config.toml
n_layer = 8
d_model = 384
n_head = 2
n_kv_head = 2
head_dim = 128
d_mlp = 1536
vocab_size = 2048
activation = "tanh_gelu"
norm = "layernorm"
norm_place = "pre"
norm_eps = 1e-06
positions = "learned"
qk_norm = false
attn_scale = 0.0884
bias = "all"
tie_embeddings = true
parallel_block = false
init = "normal"
init_std_qkv = 0.022
init_std_o = 0.00674
init_std_up = 0.022
init_std_down = 0.00275
optimizer = "muon_variant"
lr = 0.00666
lr_mult_o = 3.0
lr_mult_up = 1.07
lr_mult_down = 2.0
beta1 = 0.95
lr_head = 0.00888
grad_clip = 0.5
warmup_steps = 200
schedule = "wsd"
decay_fraction = 0.677
decay_shape = "linear"
final_lr_fraction = 0.0
batch_tokens = 131072
seq_len = 256
doc_mask = false
train_tokens = 845900000
steps = 6454
dataset = "wikipedia_en"
MLP neurons of a small language model. Each row is named by its layer, matrix (up: input weights) and neuron, and shows model dimensions 64-191. Each number is 50 + 15 x the weight over its row's rms, rounded and kept within 0 to 99.
After each neuron's rows, "fires on" lists the tokens most often at its 100 highest values on Wikipedia text that the model never trained on.

L5.up745:41 51 30 60 72 45 42 39 33 71 53 42 60 40 51 37 56 36 47 30 75 67 62 71 69 55 13 57 63 63 39 64 39 40 74 58 26 42 76 69 51 31 56 27 42 31 55 36 57 51 68 69 59 52 47 54 41 45 38 69 56 54 57 76 11 66 37 53 54 37 81 32 47 54 49 14 71 70 65 47 48 65 36 53 44 53 70 34 35 86 41 27 51 79 59 88 54 66 52 57 69 48 60 81 57 49 47 52 20 51 46 26 34 57 46 47 45 70 44 21 24 49 31 68 45 64 32 61
fires on: " New", " pre", " Bel", " N", " United", " Nor"

L5.up1026:86 55 81 38 36 55 58 61 56 53 33 57 49 43 53 49 64 70 42 46 30 28 33 45 61 68 38 44 31 52 69 59 50 44 53 32 26 72 55 41 76 45 62 56 70 39 54 75 52 47 58 65 50 39 40 56 58 62 68 45 41 61 33 38 76 53 37 38 63 43 54 63 59 35 46 59 47 37 16 12 66 23 39 61 57 46 70 30 76 62 71 75 53 52 50 57 48 26 44 52 30 79 46 53 44 64 33 46 43 55 44 58 54 46 50 49 54 64 45 33 40 60 17 48 55 48 59 61
fires on: "-", " Y", "ist", "h", " M"

L5.up951:19 61 64 76 37 39 77 70 72 49 51 70 53 47 33 61 59 24 55 59 56 63 54 72 49 42 42 37 42 40 51 35 09 25 40 51 53 50 32 60 48 56 51 42 71 60 50 15 69 33 50 58 68 57 30 50 40 63 53 26 50 75 74 19 58 55 56 40 38 52 51 58 36 13 68 76 49 58 46 48 31 75 46 19 43 47 50 36 53 76 64 25 30 46 53 49 17 83 51 45 61 61 61 68 42 34 49 46 32 50 33 51 47 77 28 47 38 58 54 22 51 21 48 37 51 38 50 47
fires on: "d", " D", " cre", " d", "D", "I"

L5.up1300:38 36 57 59 41 46 42 64 71 57 42 22 13 41 69 27 68 42 43 55 59 53 33 71 18 34 57 47 33 68 63 30 62 50 12 35 62 52 66 51 42 49 31 54 39 44 41 43 63 55 49 65 61 63 33 60 54 28 68 48 40 40 47 38 52 67 63 55 25 68 52 27 56 41 27 66 68 25 58 70 57 47 59 44 64 46 25 59 63 29 53 68 27 34 68 63 54 67 34 44 72 44 57 56 25 47 48 40 62 66 48 68 54 51 58 59 38 47 70 52 82 54 23 39 39 35 79 49
fires on: "f", "–", "qu", "p", "id", " def"

L5.up84:88 45 61 30 62 22 55 66 57 57 46 34 50 51 72 44 26 17 51 72 34 59 54 40 52 30 51 37 39 21 65 66 33 41 43 51 46 65 54 41 50 34 54 47 36 67 35 35 63 76 28 45 62 48 60 64 24 49 33 43 65 47 63 61 57 67 68 56 52 36 56 40 70 76 38 72 41 61 75 49 49 69 69 41 37 64 54 67 46 54 53 45 46 47 38 52 58 25 32 42 42 45 64 35 46 56 63 27 63 49 46 52 41 60 66 56 35 44 37 58 53 43 51 57 29 63 60 50
fires on: "'s", " their", " its", "ill", "'"

L5.up539:75 25 53 45 69 79 40 59 36 55 66 46 67 57 40 21 52 66 82 49 67 39 61 44 40 28 60 43 80 54 43 66 51 43 43 52 83 37 08 64 72 28 31 36 38 32 35 24 51 44 47 50 42 64 54 56 35 48 61 32 46 63 80 59 82 45 49 63 29 52 69 37 44 39 54 56 20 40 59 56 33 68 27 35 26 72 41 69 62 44 62 66 55 39 52 37 45 43 52 57 67 40 55 47 36 67 44 24 55 67 40 56 41 33 50 30 60 31 37 44 43 45 35 61 52 46 87 44
fires on: " ch", "ally", "ly", "ever", "t", " have"

L5.up1474:18 06 53 60 26 43 03 51 55 44 44 66 47 48 58 66 52 61 37 66 78 46 26 86 50 21 42 54 49 48 34 56 49 77 47 31 61 58 43 71 40 47 60 54 66 68 34 60 42 35 39 64 38 29 74 54 68 64 54 55 44 48 45 52 14 42 38 57 59 60 64 58 59 48 46 30 53 48 57 32 69 49 60 54 45 23 58 72 32 30 72 87 46 26 63 30 62 74 58 37 29 68 50 61 46 52 41 25 52 24 59 52 74 44 53 46 13 38 31 32 44 64 34 40 42 44 59 53
fires on: "f", " dep", " serv", " ent", " add", " rest"

L5.up1044:52 60 48 69 53 47 77 47 62 38 49 22 35 43 29 61 85 32 63 39 52 42 67 59 49 61 85 55 73 33 55 57 42 63 93 66 47 63 65 33 52 52 27 61 74 62 29 30 37 43 37 59 77 51 50 38 65 20 49 41 62 39 24 58 52 50 64 59 42 40 45 48 90 41 56 71 53 42 59 29 37 67 55 34 21 34 62 72 38 60 51 35 13 24 49 51 65 60 67 75 63 58 68 33 20 42 31 50 67 55 58 53 64 53 36 58 54 55 50 33 58 63 46 55 60 65 66 52
fires on: " \"", " an", "ir", " educ", "iter", "duc"

L5.up576:38 66 44 47 62 33 49 31 44 78 37 61 06 24 56 29 58 41 47 35 50 26 54 62 31 72 47 35 43 55 46 54 36 69 54 53 61 51 56 63 61 22 48 60 47 63 32 60 59 63 70 43 58 59 89 39 39 44 40 78 58 65 51 34 78 37 62 39 59 63 63 71 63 41 39 48 43 64 58 30 58 28 69 42 28 67 49 57 38 50 21 58 38 42 65 44 60 40 35 34 72 43 46 67 66 70 26 24 15 51 42 44 40 56 50 34 49 42 79 59 36 61 60 54 74 52 44 44
fires on: "'", ",", "m", " n", "’", "ion"

L5.up1276:57 52 51 54 67 48 49 44 54 45 43 37 52 61 38 38 62 42 66 50 43 21 34 69 61 52 52 56 69 34 52 52 64 75 24 55 76 41 33 62 60 52 61 38 40 54 38 65 58 49 72 26 53 40 65 64 48 38 67 65 37 79 58 42 40 45 34 80 70 51 53 36 39 45 39 80 51 48 47 46 43 44 23 52 44 27 57 38 53 49 50 79 93 35 47 58 31 75 65 57 67 68 61 45 69 66 50 45 03 57 46 58 70 65 49 64 49 42 49 93 55 28 58 50 29 50 51 35
fires on: " j", "J", " det", " Rep", " ass", " Sec"

L5.up849:22 49 32 42 28 16 71 53 54 46 43 47 61 52 53 62 42 32 63 66 49 70 36 48 57 32 31 25 53 55 64 52 70 55 18 56 30 48 50 34 42 31 67 34 52 68 57 39 75 59 69 49 58 14 65 51 52 23 62 39 76 39 70 57 42 50 72 38 64 64 54 50 45 37 12 33 48 25 48 56 29 32 37 58 56 54 41 55 38 30 58 62 66 65 41 40 70 53 15 69 68 50 65 54 66 41 66 66 37 57 56 47 63 38 35 39 36 71 20 50 48 43 54 81 52 60 67 68
fires on: " and", " of", " T", " B", " not"

L5.up1338:43 58 62 40 45 88 57 60 27 53 43 29 44 23 70 57 63 62 52 66 48 41 35 47 42 57 48 59 28 53 53 50 22 44 46 40 58 59 67 68 52 38 50 53 64 49 67 53 63 44 30 87 51 46 47 48 56 78 56 19 41 49 80 86 63 65 64 65 59 26 34 78 43 44 37 68 47 52 73 78 79 61 51 49 41 63 75 51 40 37 49 40 36 15 29 41 58 30 36 64 44 68 43 70 48 50 48 15 55 66 63 61 53 61 56 28 76 42 10 53 71 56 40 78 53 64 63 39
fires on: " He", " She", " it", " she"

L5.up659:18 52 52 61 46 47 54 21 55 56 46 52 58 45 45 61 58 63 38 14 49 38 48 42 45 57 56 62 46 21 47 42 35 28 40 43 27 30 66 19 51 41 47 54 43 31 56 64 44 58 26 53 54 68 33 53 54 34 59 22 63 51 43 46 22 62 47 54 59 65 73 55 50 46 44 44 58 87 43 54 43 49 46 63 42 56 39 84 43 46 75 58 50 62 34 59 69 49 76 27 51 44 66 84 45 46 56 12 40 60 67 35 31 60 50 56 33 48 54 46 52 54 57 26 39 47 54 41
fires on: " O", " al", " en", " N", "un"

L5.up1177:29 72 39 54 34 60 58 38 56 47 46 85 51 42 45 72 77 55 63 33 39 29 22 35 69 46 39 35 50 50 43 36 69 65 41 49 41 30 45 55 87 71 50 20 44 51 18 60 35 45 67 46 37 65 58 72 39 54 54 51 50 49 69 34 62 51 49 95 35 31 77 50 35 48 53 31 65 73 58 55 61 88 71 46 58 45 45 54 73 43 25 45 36 69 20 55 57 57 67 56 61 41 55 89 78 54 68 55 27 73 39 38 47 46 32 38 48 74 28 48 40 22 68 66 64 44 58 39
fires on: "ing", "ed", "ro", "g", "f"

L5.up1371:49 57 42 65 51 30 54 52 39 46 82 47 23 38 58 39 94 48 34 60 44 63 59 40 56 33 67 53 59 28 47 57 12 72 23 23 47 30 41 47 37 33 35 51 66 56 33 39 50 46 30 50 50 44 18 66 59 45 42 37 54 45 59 43 49 45 41 56 41 53 76 51 69 55 56 80 59 48 25 50 48 41 42 55 43 62 04 44 65 57 30 47 63 48 44 52 61 41 52 65 18 84 47 27 58 46 37 39 47 38 43 46 56 38 57 33 76 59 60 64 53 45 59 67 36 47 65 57
fires on: " D", "sk", "k", "ov", " m"

L5.up303:45 61 38 44 67 62 80 32 71 33 49 49 49 45 67 47 65 63 34 37 35 33 29 55 55 39 33 49 25 72 55 41 43 75 59 54 30 53 47 48 46 42 31 53 62 46 71 65 54 60 41 80 25 45 59 42 78 60 20 53 50 42 59 56 66 35 35 19 59 34 60 30 42 82 33 46 39 19 78 64 29 33 53 56 53 34 57 68 63 26 52 34 67 41 34 85 53 37 43 77 60 59 51 29 42 41 43 39 32 19 58 31 55 50 48 60 56 78 59 39 50 61 66 49 61 53 81 63
fires on: "ed", "ly", "ted", "ated", " only"

L5.up649:67 56 36 59 37 33 33 30 44 48 48 79 66 48 31 64 15 70 64 76 37 36 56 21 50 60 59 61 44 60 41 78 56 34 32 24 33 55 21 26 77 72 68 32 38 77 47 35 55 19 72 37 60 63 40 61 49 64 57 42 65 53 61 60 49 38 42 56 86 42 61 23 66 36 55 50 51 39 35 51 48 33 53 43 60 05 47 58 26 35 64 39 52 53 76 65 54 66 10 55 32 32 35 56 68 50 71 12 64 68 59 53 48 37 61 45 49 57 50 57 53 39 42 36 33 14 36 70
fires on: " |", " e", "er", "ab"

L5.up1190:63 54 69 37 56 42 37 41 28 37 31 35 38 29 58 85 73 93 50 66 55 61 51 60 22 17 50 27 42 24 52 85 54 75 50 64 52 51 52 61 44 48 77 75 56 23 61 50 56 67 68 41 54 36 55 45 39 58 45 59 67 70 49 36 29 76 55 40 53 47 28 59 59 54 62 57 29 58 37 42 44 30 66 64 16 37 45 78 73 41 65 41 53 38 60 72 31 59 52 51 59 57 58 55 49 62 23 43 39 71 22 63 54 15 38 62 33 28 51 48 70 55 42 64 39 57 36 49
fires on: " K", " the", " The", " I"

L5.up308:64 53 55 63 42 42 54 74 67 27 48 52 54 57 31 50 46 49 65 38 39 72 47 50 42 41 56 26 38 38 41 50 32 38 40 54 35 52 63 48 43 76 43 65 41 69 57 44 47 29 57 79 30 46 44 46 42 56 57 46 50 32 45 21 56 59 43 67 55 35 34 33 37 37 45 43 46 58 44 40 64 52 44 50 54 57 45 61 63 20 31 48 46 46 49 35 57 66 34 29 46 37 68 33 57 75 35 43 51 53 26 21 55 42 35 38 37 59 83 51 22 71 50 51 46 23 65 30
fires on: "200", "20", "|", " pro", " 197"

L5.up428:47 66 55 66 57 78 49 51 53 59 46 60 17 31 40 57 25 43 40 48 39 57 41 45 67 43 49 76 61 77 90 61 69 50 43 42 43 69 53 61 52 50 45 56 60 35 77 65 61 41 45 40 35 59 67 44 35 53 53 59 24 43 64 30 28 51 50 29 39 47 45 46 67 36 39 23 45 55 42 39 76 57 54 39 30 44 48 77 35 73 22 72 54 45 24 81 86 43 63 34 39 59 43 63 35 52 42 51 38 57 36 41 55 44 60 26 42 27 50 52 42 31 34 67 40 23 58 35
fires on: " /", "ed", " |", " run"

L5.up908:69 74 67 48 42 89 47 57 29 73 56 52 45 33 51 37 32 60 55 42 55 31 38 34 72 47 63 71 52 44 59 14 48 37 36 41 28 44 35 64 53 43 75 48 50 47 50 48 50 50 55 71 37 56 67 78 51 38 27 65 74 61 14 25 42 49 48 56 34 30 56 48 74 52 64 47 40 41 45 25 49 58 43 81 15 40 41 40 44 32 37 64 11 51 60 40 42 58 48 41 55 53 55 46 62 40 58 76 28 51 57 51 42 48 49 48 58 58 62 63 68 38 62 49 61 41 39 26
fires on: "on", "ones", "an", "g", "==", "a"

L5.up903:49 43 39 77 40 47 50 69 13 52 54 39 52 56 52 45 50 53 88 53 56 13 50 65 73 46 45 70 50 25 31 31 40 59 51 50 30 38 63 47 69 19 48 60 63 64 42 38 48 34 59 33 40 61 37 41 37 43 48 65 31 72 43 20 58 57 63 59 41 55 46 58 57 44 54 43 41 78 46 46 77 36 05 46 64 48 55 34 50 66 48 47 52 65 48 53 57 42 44 50 43 57 37 61 59 51 43 54 31 65 45 34 46 73 23 67 51 67 41 64 70 43 43 90 32 40 67 50
fires on: "d", "m", "D", "j", "v", "g"